Weights of a small GPT-style language model, trained from scratch on English Wikipedia.
Size: 22 layers, width 320, MLP 1280 tanh GELU, 37.6M parameters.
Architecture: LayerNorm before each block, rotary positions, no biases in attention or MLP, untied embeddings, attention and MLP in parallel.
MLP neurons of a small language model. Each row is named by its layer, matrix (up: input weights) and neuron, and shows model dimensions 32-287. Each number is 500 + 40 x the weight over its row's rms, rounded and kept within 0 to 999. Numbers have three digits each.
Before each neuron's rows, "fires after" lists the tokens most often just before its 100 highest values on Wikipedia text that the model never trained on.

fires after: "the ", "The ", "On"
L8.up504:564492500420430443488527496503455422500530439482469555478459468524479455531497484493474503502482537513567463576562495455478498466525521559521446519525472525529493431471481519556463430524469546575480457470514557528539444541491495465502485462543460526486514462560416494551464445461472500492469482538491538511498539503554491540522559502559519581470489506469512488515532477502449437457437472553493471528514461489497506483469538421526586520503518525458521469425503507437461451533488536493559510408460440483500513451497514485562554481568443617577503480542458521474527512544498495542553480533512502480544469474473567489645412537467504543520451509470466500522506501511535551552481470531526484480506470488524426488414515485537479549517498493581543491521417472478491449594520541

fires after: "199", "200", "201", "| ", "195", "194"
L7.up644:463453382546515452544478507454476491532550515545510499448535555482460499525600512501447526480518544469554519448505512572523444560443523547455416476553533502513461631541483512497520433457534456503480493514491443530487499494510487492537465510463435550497467503494468503544520522588511538481434471549493445479522538562490536496532464445489457467515463548544511510476495435526555513441415431542434459545494572563494507516476556480504492466466532482486593501539473542550595589593432487530484523481572452494454524449429551442504505499519472457495491564488533463521464470544475451521432477525490506492466537467514502467447486543512494409501458479473551531586541454520491523499460577488524468464463486479516542523559491427524486464445477477540552539500548464522478412492569446

fires after: "==", "== ", ". "
L8.up543:503506495501509507434518477497421483399561488465490461546522508553518502547472495473525442528519470457509475486562506508568528483497527575585521453554491523505526525531477424455482435485537543548564486518480458491575578525532509436601526523492500567516491524525532536517455507447494460577520489463506458523453558567514480506491546597454490455491541521502534519544534556580523487463505584433530510474577450415437501535495508502492465518529538433524521463500464538520457448476565505551471488442470523476436486399483567468559548454526572475494489468483504477498540477451490508551462480509467545527488503492446492430428439494581555481568554450526419477423494517504464476476495453519466549499498487465471518504568400499464453449605472525520485542493488517542516536548510504

fires after: "| ", "|", "−", "G", "\n"
L16.up1259:443452507532541472459492537483565475473536490538419554476516431573492447534447495486527524443441461515502483584548606449468593521473508455497487497532546507477499475520439516511550483455544556483554448509514537470513483500488466572432486540495501529483511578510524524472455532512528480514481495503510482482465514486544483494439496530444472480531550505420508519502487475450508429494573539543436506449512541557470509468548419512566536494513483476505521565492438423462491506595462463543494480537497483507456559490483471512495466491468470495547503483512459531485405539520494513479489528578498533537472494488483443515616492566542449566473519524495542542531477551462526536526527472530564501521550563451456429455559486460531569506465544470425492415498514491560524447515516517

fires after: "C", "D", "N", "R"
L10.up1141:435475425489531493491523505562490460492413514493488522512580554465505428550460480448504447546488502507579457535473480557538484491473551441521496533451544502498512493479479542460570525490498489462527537542484523480428580476480476383521448614497478530548488539534539456586500465542467405551506530510482452482517533511500463481505503561531458530543559535498458500549562527474493448445454502471546471534425452484521520519531526527459495464536429556501482458466529488533536551477469516499559499516461482453488467467521452557465478490491458536495440511518529417524455532507473501478533516455522571468533509577605502500525523515513485491507502449494602544513541451537491440488511485503488462593574484491507451468542550468458536484457481466462501424523551529571505483546560389

fires after: "\n", "| ", "March ", "December "
L8.up1118:512508471545441517519523545470468468520509496483523504528530521529506459439478534504465530496502521476512595490474492432519534482463540490493554585482474554501441526534452521478495530557413505463521469465456508500535572444442472477507485396483572539414567413484463516602509521517573478562541492488578495530442515488543569499483527430548455439483516585472485535477571502524576485522520466530419458444501475484525543474493486481528434552473467501594528488484460498463525547463528503467463529468514473521537571460478605481489485506432579472554481490531499492508554471432486440555546432509563533491509479466449529488540437541510500494544509498497500497548463557464511529515530435492496550430556436501453513509563477539514501520571519477443559473508549463500498414513478482

fires after: "C", "P", "B", "W", "O", "T"
L7.up156:495473516499447483499514487462513505467537525463499517411535423466468485485553463507448458546490481431408527479464495561519530498465492504476543449588541448468533509513540488533485522621504496479572471521505540482555508467475471552462487534446568429534472573610551411502424511509452413467552512531521494527462493491540525445519518468525576514460505520441452516562495493511510518429521553462513512515514484524531501549515465492506572474433424495543551542487410543563447504529489508545516589496480486476555512444457453487565495505534501480528521533454430511589538507552562476527409518495533434497521475536522501477544469509472557492558504477516508486513422451518521514563467424489491498477514486419589491506502565496481548442464477558454548475584503518496483515466475479

fires after: "- ", "0", "| ", "[", "Di"
L14.up1086:477445452493466490552504474440482464561505512512519477455541508416439525570538498499505463445427468433519511470500489547534434535513500440487529471552519518471445515520497535535428509538515532477550440457503484379516596496507457550466462497488550526461499458510484489459555510541509536482506471536475468460425499553520477497432539549486535558520555483476549475429477518503546589553500500514467522581543452574475452471506538457575428535462487548545437539514535602532496524550476515453528535621542489489543471542503537485519474510533516473508470460495468529508500522410446498506512488468486540459474523465520451512452454474494479491451535556494476534531579530457565495476500498459519503454476503552499531489449558473469460520501489481484482502515508500474573518385571563

fires after: "\n", ": ", "W", "|", "E", ")"
L8.up66:497495572465486523538469500494501511519496465459508485505431474458469526475436448434541503476518600502475475494491502509514545417504504528497512442448501458496514474483550518576457471503433522467516543482467538509460521471544541500465483577481531489558507482528536512472474522453479502520490522480492476498408496529522475522475490498486516457536434534542597510460524522612550456432493453456505495465527489497452549483470501442561536449500569492518575509523444537564533580461531508575518447505498473449470487505474526486505537497499521539575521458542563497478458508424508510498559465536479471510457451491505479443487397606469547458444501505548528437519414457443532440559567454514444515460512485446626531512566487488473579450548478502512564439552514539603504482449574543

fires after: "| "
L16.up390:532467544434480409529503488552494438508554529526546472530494536402527413452506539450433538435517524492474456484527485484536581484497525539560543504473525459496445527535481533455537540418504453470445430507500550497459526498458519495456479480479460533513477535474489520494503541553544435421568478516402477571555484494463509543484527479472479392491509467485484525446469557533431497520523462463550453539554518470404482520505566536453482551511486451475502456576442523602463591534455487528484440495612427497543525532490464482501521496533475480516566557461519517475510457529507433488519483516532468468510503507460511466512446570501480482477540523507543452454440534517526550436513577487529487463509509472502495545524521496535537448523506491483510447537571493498473500537517539

fires after: "| ", "- ", ": "
L14.up479:582459480456472540513466510463511528598504516494477534516488488467505570449474512498485526450461467534560517496543491541444487484549505456514447528414578511610446484456528475532475529514473514486452558494463470485463546502511499497496447458483506535443496505532461518579500506481545556417516434442513513500442449534493521477516513511463459458530522515534509556458516467458522464478514455461455439494577454508524553456437499516476401459437419493462608532467498494529438614479458468465502525480531569450547441409464510510516464472467466526493520517457475487498472456479444454504500499412517519504456519444490452489411506572487493453498496550533577474514491479519504529500501550556558469467445462544505550485410498508507507551487480543556489523508630510533553478465501547

fires after: "No", "E", "A", "H", "C", "W"
L7.up1267:424477557478468428568459493483486498498416450571509504478471539457471545460488534420580493539548454532443509505469582545479475467496487488479559498503435494501535493540502471511444555498548521467514424435422438432533559433517481584470524465435446479484402516467571508523518485532526499508508533466471453555478492485521529529563479531502510470483501438518421528527554537488520530468487587578490471529502516571509435464541549482583505491478468532533480560426447489474497546496498500481489493538523475501591503494531553497484480515513527534504487473466541460482548556465486495450577391521610501537417507517553568448490453504454572454512529550534484479543445494565507543493488472494511478440523591433540520510502479523491513490506549565491548430539525487508572481516500535

fires after: "/ ", "-", "\n", "\n\n", "–"
L16.up719:458473530498551492510509523525491540491536558492465480552490540471620550495492467495491593493504511530496539541515549545544418494488535477530583513520492486464527556526440559617448504513456530396490414496478484377550527521440511534539506505545509540515522522516503503508499474548455538455448511582477481487493491500467453529504478541511456495429469444471613449468528545569438489524482465538517501483501528468445488498485495437506491467443502474516600482503496500489510410548473439530522512484443433518454493527506458527508487554569514537507473542494499509466537428466480503517437453553496522481487523510500487576410516549414520493477578515483496451502537599517513536489477531474459541428513530474448521516506555505505509531501479537460501554441434551492490563457541464

fires after: "| ", "|", "\n", "- ", "\n\n"
L12.up535:433516548485478402487429421424551408523546538562490446512534463507522566506468556518506463473479568484478565495507492549490512509436522518456463491442470470553503504471488528474521424521502515466469530560452516482492493490561450539513497452523522480528529514425484569576489528525499394511451435510471592497457569466524450552525501497524549532532505504443471473442531513503516486483502480516478480566493515539445585495527458464477501554503421472599466449535506539529499485481476522491493439510500468453471552555487541492486509459516526541526524485502531532585482572498454528498555450504601555460424475543498499520495543583495431566480447493522557420511462545495535567524443516534491476510438439556469471510457495463486459468520485433417570545428527565494538480511510461

fires after: "| ", "- ", "\n", "\n\n", "– "
L12.up833:456475501491498528554548528479485447527470534433486499460446518529492511426547463526481456485495437469552502493551462481422510481485536466546463501532602490511498538477480511488460518452485515517565528526454441411521506447547456566489486483565591471395485569523505476534546467474588448507467469521399484427515516516508576491555526540592491448496502474495562586482425486503514477516469485555476473519542488496502555503555491486550527532487583454502529470465517528543546513479451503471451516540513508497542403457517509455484557447437472471530502487472453465524491521487475452466468462529590468566474507424479516591521460502501534511540470528557560497513519487517554490433451463532514520408514517542548512469526547489481412470582552570480529542459504462494556540440532531

fires after: "the ", ", ", "The ", "'"
L10.up480:484467452404509524543474572471507520497542479439471535493445516457532493502557459485545483487494467444591453516531509459535484498520584542470530474506469476489463500521565489496521505477490415482447523532445557465461530468531542471534495495463497561499499525525446533501446467590444483487541521516458484518570529507518513582456546489496450471495509484545485508535471489510476450468452480522524437503599511503560459464554508462585575523497468467489547504414439549440514496506573523493490504511506535586503449539538541517554517531524551450548594487477509537471493486518513439481477572561507506501497484532476504624549523485551448524583557500481405525539573474510498470522445468406489489456468522420450518528517436501436525505525561508475551471414469432473467484512514460

fires after: "|", ")", "career"
L12.up474:484478487529449439519460469468450535419465507489460469558567529448469503568525408509478601530479567442511470502481472521503479520417456559566473486485474514481502482441504459483433469466543511532482511540526612471556530475450569536491484491480475456506527576531561563462489550487490452595431551505477476491487555450447490531483536479506493550471466594472518535500531505510466459481509517463502471564490450486529501458525472584553408489525505528508503448517528488603557547515495513458558518499475542442498533526572404521498531499531517532486553490386496574477496457514557516470508523491480472511483510488442445475494532479484499537528582544476504496477545507482537437535518543523470550469492536554528455459556462479471516435491463487556552529506524469477501562444513474

fires after: "|", "- ", "\n\n", "Succeeded ", "Preceded ", "| "
L7.up923:527422495520528476472483471559437525447516472427517550482579480479550472481454585501461543477477482527477515478494475492526554590478482531536520524509523391445471470445506510487511520481544509537519482525509514548525478446472518518417492580464452520500445483521486479553523451474512496456480542425518517546404555505439548531432476448608466516513584503500369555499422491490509503484556409504475576503494533514441486524483518495491487479512481528488533513569502511504559501422419578476496465493503448500475455506531457437507506516490522487533557495496396495481431507524417559512500484468479474483490511489510537485491540484520488536487441481547516497505563527485477448469480534509493590508449529431551526478522445515455519497549536476498438434509485527508461596539526475

fires after: "the ", "\n\n", "The ", "in ", "along "
L8.up773:440439431487472473526504562438514527490526511429538505509423564516560471460482517461520538540502445483503507458533462493537460551428510501589479508461388559495523554564452478440486487471445511459545559592507441548466506469557450469546468534509470506439503480518483514479477488524539496484523496468520511488531422560497526559485511460563485490459418540536468507420518478542516463450491476491578497562523539484457532497480523486488480548445525485517517386440565513435488505473456499514497444527542537497504462513569513444488525449526561523505547494456513494546414513507513483446552547505529460531546484478486504581522534511479507474489500505501444534544515520510601481516467541506478491471499420438502561563488459477475534481521456461465511510534473531517500486392547421

fires after: "J", "of ", "R", "/ ", "S", "Iv"
L8.up451:533491470446497446497504475521515468434527538473489586482411502459486531501460549518471446543369504517436528475528528581512539481471428499516535505524502410506389500467422533491506504546500487473505499471550549529505532510425507476493431478524532525536488473482486519443494443559551500473484563376480489501473472548515545559483467533494521499526561498482442498567517580564514496490513544472441508501424513610454499510505503540568427573542494531539465438521543557509506521467466504460469468541504536452544528458510483566459485431465497500534496539490464521560483475472456523509536532551412566594491541497479540500468460495478536499411469480468557478489550471529500497445561486431505483580489515464592557508512478537497548528486515472495493515525496521548469509462497561

fires after: "G", "H", "C", "W", "F", "Sh"
L8.up620:498424496515465501503490517425422537493458440559570556534474487467535485472576502477492485450576517493498528469450473573492490544579539518490498536535474442531470526472455471492410476483510509461505467532464486509521479473511486566492517529473473519530395469495498467488464474501525444485436480558463486509438530505415493500487478543550414498512475601516505529445455507509560533527471530573436478530438476474524510504506549450526536593451453491500519457473458567513508467557572554506498473539543475485529562516476505525615509507461538505556535577453502471506512526559414486504527543471513510504470498505517499500521480496456458547502460453449520531505534501511494453505465495533502489413546499498585509457552515507541496530504609486478496442542515439489523487547495487

fires after: "\n\n", "\n", "- "
L7.up749:461504484421504407473543410537480503494483500596515488450476543496490513494498563551535489511458506418545525471542516486530554525456487511548515448561508454521499400493499509504505511503531525507535413567516577506513494521475497446474529533494467529396522490483472499522469424463562494490506531446579488548481507625461535503458513443512482495530560571431541504473410490491448478494388437520451513483537516496470507534524515414521471484493422520566480450519418559518508518511516555544449512496486510473467461475515514439543488557523529510488540459522460538486496494473461461550508475504504482474544521437482560507475520550475523493550470529457571482506458522478415499520505483532512521531435497486510499496493450472529537537580519470466485517515539560507482460509576496

fires after: "\n", "who ", "(", "–"
L8.up230:521542525516534475443444520481466495463535554473508429564468487497523481568523450470506480484525540529527524477542495552439465474518476467473532460473489475525475438564504520460450523518542526509534463427473540544471486476466487523498469493384506404543443506531482521499454510517530511507527526475482484459476492526492573455475443498583533424448473487448566539575543494520545507503437492527449462469518542471417490483459477424437413463534542584559515534489541443576499465495444517494526459487597422509492524527501533473439525485571489432501517479531497402452600478508513583489462466607512482547472494528506450492430503513486473494455421574519546486510535483461507529521510518536505460485490535459504495513573527511547510447510522462465522502478494446496555521447494478

fires after: "\n", "200", " ", "\n\n", "Wy"
L14.up980:521504529465522507526471448400467504556496534489443572434535510472450515531500475483521502555479403523502524478523543445451504460467504549500473485467492414569513473566559483515444443492517475487495504529505436575500568520553556521452482537522587556455514543497540492496523443493501429516468502491509490470553476497527531543492440518455510476541457529523443576483508531459482440495537477546477507571521474533488512541499517460452512511501563553415487442472557551458504500500552490564500548455500496512446428513421491510497489534509506551513528454515462500519467502558590576454472503515545478562498477527432465510535512447520562487499559490479482466533405569587517468537531587519518550463524528473482567432535501409458502464490452526470500498406535583459523511536580552

fires after: "°", "\n", "- ", "CA", "km"
L10.up256:427535425470570457532505499510529505559473494486484499483471564434396499486469474538479469587487518487488485508507517519486469521514526544497442582498501489480519556485508460497463453454496479501532486531460506496463496480470512485456518461427507453502460479498536412575448522498489402578575471450514549535429550452431533444467591557506428489529531542469495468569478528466454542548421549525549557492515535479511539455460486483510579487503495478530499465550468520502516582470561531468474478461452522467524487435463471502443526496590473503490535472489498486476484591482446458527494591513498437533459505442514552553513448507514612507493498535491535449466503551607493471541536463539501434464526529452494494428452493497533450495591451503536490506451504468537455487493495483

fires after: "), ", "\n\n", "Catal", "is ", "who ", "a "
L7.up491:602478504533542490446469475521542528533469487410517521505470465524537478508491455508471559434461432493476514552479572522487465533571606548493512468543522488449503418537432542547443522457495504445512443440461521530464488453484497508534565494456507467509559499554426514482508468561490444494461529478507411502471480445454496611476475490474478518467445506495536564532508440572426469469478407541536454460441483525537598539465437553479514483485468520539527575578476507472569468548473487531468491477558443508496487436513590520492524553553411481521537488462499475492544431518468488477496441582497480490478550581441501511504574455497468498478497473571519535499495525455489525457474525497534536459535590507546443563523545475536481509562462500501415542504495441505490554454488520

fires after: ") ", ". ", "| ", "- ", "\n"
L14.up369:513440487481503567535535459492488552525474503423491520494467506435617447575386479479515552491466477484518467451490511471510488481494513489545540477460534438538520509499501490507446464519465507451472494475487426508448518509511538518494443522461479511519528534524493513491554532585557469522517555542410467459444488500485514492469489442375507520580553539493486541532521472465552472521452489508424455456435506561453579488423520414518436513521502566509517501507469527506527537502544465535504482484540474547527518452514475470463510475518515508533553518564445562514569486532523508493461424561489497500454485526483511438477488485491488486520544528515584536458463513530553514430453566501512553473455470475455425537506539438539616494549480497515467513492561477471533540462429531

fires after: "the ", "The ", "Upper "
L10.up50:466452452437493517559466477489499524549412526497606457572518460530472534520513547594535583574443463545518472477567521554448449551452602518459446551537441485547452493562495505425450551492499513453563499471496483507513445502497412531526442517508502504517488447537522423516483442489482446504485491498436543522516463437467500517509485449527471557486469481469597492460546474508490422532503464549511435549549475510523472467504487484516491500456496524483477421545472571516425445451417440462482454502464419532486488491499478485554490475486460478554452489536434468507465445521464449467538485414500549539484455542526530553537528559525475503457480464510469538502497453576530519529535488507509503505512503454516545519517467575495477577491521490503492511496544531472465476474578539

fires after: "H", "U", "G", "C", "Z", "B"
L7.up937:503542575467466444521444492416509460507459497510453507482525518427477491396540524498489484505524556476514551480503514526517521479560554513532545522531506512452464567486548502457454532501445437457537522496513514516499549490460485524473421549443440513541471568544473598500506511550459520521489544467475498482464531475591544517487530551498502471534488470519495490503502537466498500565515546503578464517502537477525489576551491521559508465477490452601476490448448580492537611554481547461454495512439538546475540489540459499512584458464432542521465471499506439531460565499526415547524461578496460436550530513479535516461538451502446489468503491555491505482499486479554464474457504506504434526534469522506513554514435515541599525573464530465513490542473509517537483502458538

fires after: "|", ")", "career", "life"
L14.up820:523485496490477494488463565435477466497405555487482539434553519487433522595546536498491501495549483453523512496513471488565532580505472488526530529493467586568451486530443446511496560492502534504530449466482457494467512555448527469568456476450521502534465490485575489503439447487472512543425531488520446539435567468522496544491522530468544481535478466459448591478463526427491536478466498495529514450514541458474498507533506517517552572552461548485389528514566437496519509527511582477529537490561459448447504462446502520524518540514483533500422488479500504520517459542546513505498560452442444493486538567520496570492539496521442456497531499515543468469489505530479495535453431513467497442505518504525533416536506519585522470476482476538547506450552554478594531461445431

fires after: "| ", "\n", ":"
L10.up177:566487508540532471553546497456549479425518549507544507482485454453476404496480604454438526523511558464491555490503513499507426490501512518453429477474506554583435461468500470500505470534526539456492463484441532510507491506454492556522443463529514532478554513492474551563528518492511519473461525566468517492414513534510554493517444415409470515542474452456481490476587535484529530515477499441445481477504530541448542476508542534420480546516483507517583523467500465515448486518412466515499510421509510563485479520429510449502473543442481542468497407548572566479587461463468474510535436537551429515484401500529584487509475489449493557501522497476499514521457530496579436576500468538541452472495507565442485492505518538465399521521452499473484472573492504502509462435515538

fires after: "==", "== ", "\n\n"
L7.up999:595434438467471495492474546430447438466439484510519524491527503443481509533497524480520546575482487607493518470463490434513462462556527490545512498498472533453431522567450486516478537519482546492551461504491464520422524463551571464519479536496493556508523543543479486486483511524479459478447475462407438517456514469504491516532555493541496468582552517433543548474551469473474519480473555525529479449556456524461485538503535486447467544485562548459571470479581555515494570467490493468499553476455528545515434512523533486482567442477469501539581440451574485424492590452533454602519524501525482521450542421516453457515432532521479495493474537501497503454515482520442429468452486472465522449551530513488498509504528483526496481580484527501460418465419535502514510504422446

fires after: "| ", "\n\n", ")"
L16.up6:394553520563497544517415561502497537473563526496528501450465487508517517498437434451547502557536509509512521466554448429497451542529520520421571435498526546516509533469510502453467506468485478496515490476501496555458414464501495519570471513467449415424507492548543484493525527565468541523475510539542409541452448539482457516510469497424500517501522527466602562511481490439502448423468556558460520499476553534506512502435488529499501488468551442508536447473481414556545545533503520467486410594476422517482464473522486462506478528554505523466510531548522507476505542576464573427489524478520445517581488495464526460545505455511531512422471508475485508522559573546549494438504502559535462510506472533488447510438510448513522534461451492467520445457494437510544474519488530

fires after: "| ", "(", "S", "K", ") "
L14.up1146:520459484512552501520456584549392451504490441466525443463487402596464435434496545422521573491492494442488440504472447537508473555486483502510453451488528367558517420582505534525520511527474581425478446465509521551483406608480494529532425520457478589573471510513508420526494470528478478480494516487504497520478517515576523446508473521465576552509519470507507495509488534483508479441541429497491423493546522523486551480492438523509494452511518543485498495530450552479443504499545504506527525549504456531462487442476477451562475464470555531508509474542458509463421546501560478479477513495479470501464399494482493511534521483535488530407526471549528461532495502474541532495465504495531484516489539511540485507489440478506497532525487535481514492524569508546431480470502562

fires after: "| ", "-", "X", "Sam"
L14.up315:481498441553502554469469521448507464508501506430482478504453466538504568503457545446515530465524482474421493453551433454510505486473521558488530504492522455483497477508546504526495539457487559485526534554523521551534440474541550514556535493428514467512511526516522532445481503532511487474473461450540486451372456592510490521479509525438444597501504541527517479562513543439546491478459492490537399528462471480531549538534465617485510500440541463482567467477460565514459553560481447509495486506538505515503504448585482497513522501509469501513455469567516466461462456440467419461463501441507461447493436489495493547502537521466426449575515532451604549528559479467521483480448519550592536476493502569476571500571540429514513456542539519497533434472472499480554514502653474

fires after: "| ", "\n", ". ", "("
L14.up913:489422517449562442552522559486495529487495535485494524500524479520444473507462458505485572493459486472479508553436569476542580565478483503459547517548582499496481499529481426500481486502551512484518498503468490503517554540519461618503510481496514510530498474502495483485452510522487457533446507536456443557487478564574476520470425495427527505526447499579509532463493502480513491523532591548477550519505468534498489439470471523547544536522494416457539521517484419566527553483486570505492450544529492519441498482492489462587456485420501512604545455555446438453458502474503440441467454514397492572481540514530580504565487506451531489511502564468481449509463517499530524545549517500502509605471484531559521428466510477485468585441505520446507470380517446561562493531521587

fires after: "| ", ": ", "(", ", ", "of ", "and "
L10.up28:431496526565472594487510594516525541539485540447479516473537449460520539566482489472545488534588488534496509466553428540466497531450515468482598529496414504491508544479515487510530495439542492457439476503430509486508485492472459553514544497484493492515467467542558572434495470526425487476523435527453450468574514561571488447481450479453475526514464553483452540492474570466575519542537417469565488500471494466455525462542497493501598514521491454514522438435510495473587526520503489468484468583537466540434486566571493564457435519455498463467556435554488487446470475542470478411539505478492457460494446439547506547528499472503422551532534552533501542473507493526503493496503520506533506501483440510457483511571521516432511542526466538475485446481518477471525580550530481

fires after: "H", "D", "C", "F", "J", "b"
L7.up1113:452488475481469479421475419550558504537446486541456439535548542463507494431489576439507518424497497515502532500574428498513582452522456502505532468474531449464562486467556492450538486532506497549475582476498525540507503489511494499510397504426534518513400511521574464532489507501479488512537560524570450510489556451444496495535547547552517579459487487551458465534436526505499502549543493595428423551539477566571438494522552490457448494547404551467537554409526524512477540495565490485479535528475511441504493517487552527509480516547488530494503504482499453549559523499520583541551530593516464503493485565536508511526509490459557501460480504486511445549543467547442499487502486492508510476508502453458470557532461574449515546527459483527560427560476460466472498505439430

fires after: "the ", ": ", "′", "\n\n", "The ", "| "
L10.up1227:460480497508475533495509526444490466526482420590525480547498513471543485517532480545535500418548525503515530452448438514474589536445465507450528573503537463567551487489474520551507569462470520503527549443493432477580458496579523463548423486419439488497522504527502499505550575514578456534504480589433514426567511511497511523540525581556471572501531496568512502494461487518474525536467465507595448461493537491539494465528471489569511521477525424479496493479468546487518518475545510531488569473566478504493528486426506483437424491527531478493451463461502578485437537461449491490500467495552449554392500502460549538432476493577491544559488484404530472501477533495531442525501481504524401461512459417467544455505441525518475529534497455461436435520508515555455541540558518

fires after: "U", "R", "N", "O", "S", "Cr"
L10.up401:524562535460500442510508523505453503557519479611555574469506520574485466445535498463620491483493539500542473433480505567579548592407511473545478489527503484466512458542418498485494548495502486444487444559538478466492522539474490441457529537481487510530563463478506547555463464566438382458479621484414486553493555479507478419554525527535546497512520493501509505510499500524463486527537504493467450432470503479472477513454505540511482579538452481502510478486475557537510500494560539506487450481512515474496502455548422488550455503557506525461497503525469484491515504472488425564532488513439545527459482523458473478471436490424449490473481474514493507496525465535430513581508565481469492533488512404491534535522506432510509567493458516535503510469504518486508519532445485

fires after: "|", "| ", "- ", "\n\n", "("
L8.up1043:521471473436479478495443553475493519554531530448497493501592500443440527492556545526491454475488494572542529510490533450499526522487512560481491476512566471508549475486447505498394515520484492438423456441504430433511520461525474523430481422475475503500535469453421500545485487531509495460519470536550455472491545534479519512487507458438545548448503541452558445515489479574478544465487411503524426568467513433500541531489535475509500469527572550506522504559498598531496569487480498550448509601513492494515481433525481515470559496534450488547514484487519491504471469520471503563529492566547506496436467517517464511483448496504463509564526493487593508487528420529445548511518568516418508494514514433578457509504481532505521485500471463526522519500512513503433498485506528

fires after: "of ", "by ", "Al", "the ", "with "
L12.up238:541507457532500536485529525488538515542489495560553555490522522515423468497393589468496499521477525530511500463501505455531474513470499467497464531516434450504504487542494540503442444517495492462548514472476497487505532559505527480532475516562512531505504480546506496503455471501480433492534536580482473406462475514518443551511508470404573509472504489540499416527503530529489450506534504456468475505535518500458533518416420557541519514435459510460515456556432558540464542468504445500411448437529484531445559417458577542483575492501397480389471516510506573536453426495479503431475514519436592492546499505526460510505503465512441533528511502533539505512499466520472540527423538509467554508591466450498517447514495564525506461462473485487425522547563577503548479491520479

fires after: "\n", "(", ".", "^{", "- "
L10.up603:483490539532525516535424546512548415515494499480488524463460473500471480468500490521484484510484549500444479514499513498413499526540449563497526485403512483467471454502490486524417463522555595515506470507458492503482443522521478473456524498462581484562469510537562470509415553547504450601564487437496508528429592506486521442445546539541469490487512438444519449583525531517517556490502533525507495489539489563462448423441405471517526498572482462463505432558519529506546493411515479565510468493468521533481487494457524492473471478551519449534534504505528510560530533472466576580426538554472499535452423507522509541522467524508589463422577577531511480491457461540529492555520486474503457469580532538572552524540495508507510536496454494522453427503468524428476510521532512

fires after: ". ", "\n\n", "\n", "He "
L7.up1166:521436443501515519431415556479526476503548518458520554501528495488467487454450524471491516499493496469486484491463526498571508510506578510464571453466502554498469488517486516456475558518488529470510421450491586443467590561490549485555508508440472444477533465499500445383504580497453504503452487520479518472497496485457514459501433495551468485549464540363487492442556390541466452556524538528470502531536479491568410528437574447436496544482479479487450473483498533577548536482513532578505485495481574537452468441486479465481466514464536530496592502477558520525582500499523539515466502566540469487473515467480404529546525488455510443496522556507477475471593473521527549489545499556459442512503455566485547567481457544423564455504475498507503501582478486521500520549524466

fires after: "F", "U", "O", "S", "Ac"
L8.up1228:438490529461424498559521543480430504474532540491505531492489425518493513528464510541507482469481521440532505499492482529485513486497485554487515453534455436454501432519551444492480543524477501455497463445488523482472532387443480441536526556531435477558542536539553488494485536518481501551539536544450471488513444481529465530471493544447540502516451519488507439541567464466427531556520577487544487482554541421454557504572484583559541512506494529491552449467517484460472517470468489513458500467495501512491490505548437511455520471488486546444554550503438443420516518455516457529570473446515510519462442468555609527507418524474545484558544443469540468418532512519491503518483453517515515499581462428497497491568502492490462576549466479502509515532472491505537506635535479

fires after: "\n", "- ", "Personal "
L8.up33:454489513459510386523453478514494484519510537473477481494511490537464532507400558484526469519448507461509498428536538496541492517438503488506494502504459459484591503491556468461557528461497464520499534538531581528409506556501462492468485589583503500478520440487457474499520396519597431444509474480522525521544494548445520496565527543487463504500526424495469391548471483522517436475528492523494556545509570511488467533477511477502526496528474433503513450477503495497545496494519495529470525489396484505493461442472477488508466484599479536536534506510561543532457514446513531489456543509506488507415477514476471594586498513495530573521514488474527397453516441513460524569487455467512484515536525484541462428508517551409466473653499481466497491462487559493468520484520467

fires after: "\n", "| ", "In ", "On "
L7.up713:436447444475527436505553521402520515524522537453520517450476587460375501513458508474522579467516502430519501490527483479505484499428575485491522457499464500444450478537569526463524458501503490491485489511508551432469549502521492519510493492450568526502567497468550531484466475520458518467454417538563496480514484480415525518527481543424485482517458492491513437438519535419488503519609490575477492533517483563508498524534531465523456469482523532541531463523538551555529563547584470510484478540529477577448516498451489474589397545454467551512528541415468513503542488509486508502459447429473492514497534487499457624512412621464488483518453494449490521484487521612535502473477500544487487477488479570524493543449508504549542484492533467571556546448523503474485495504553547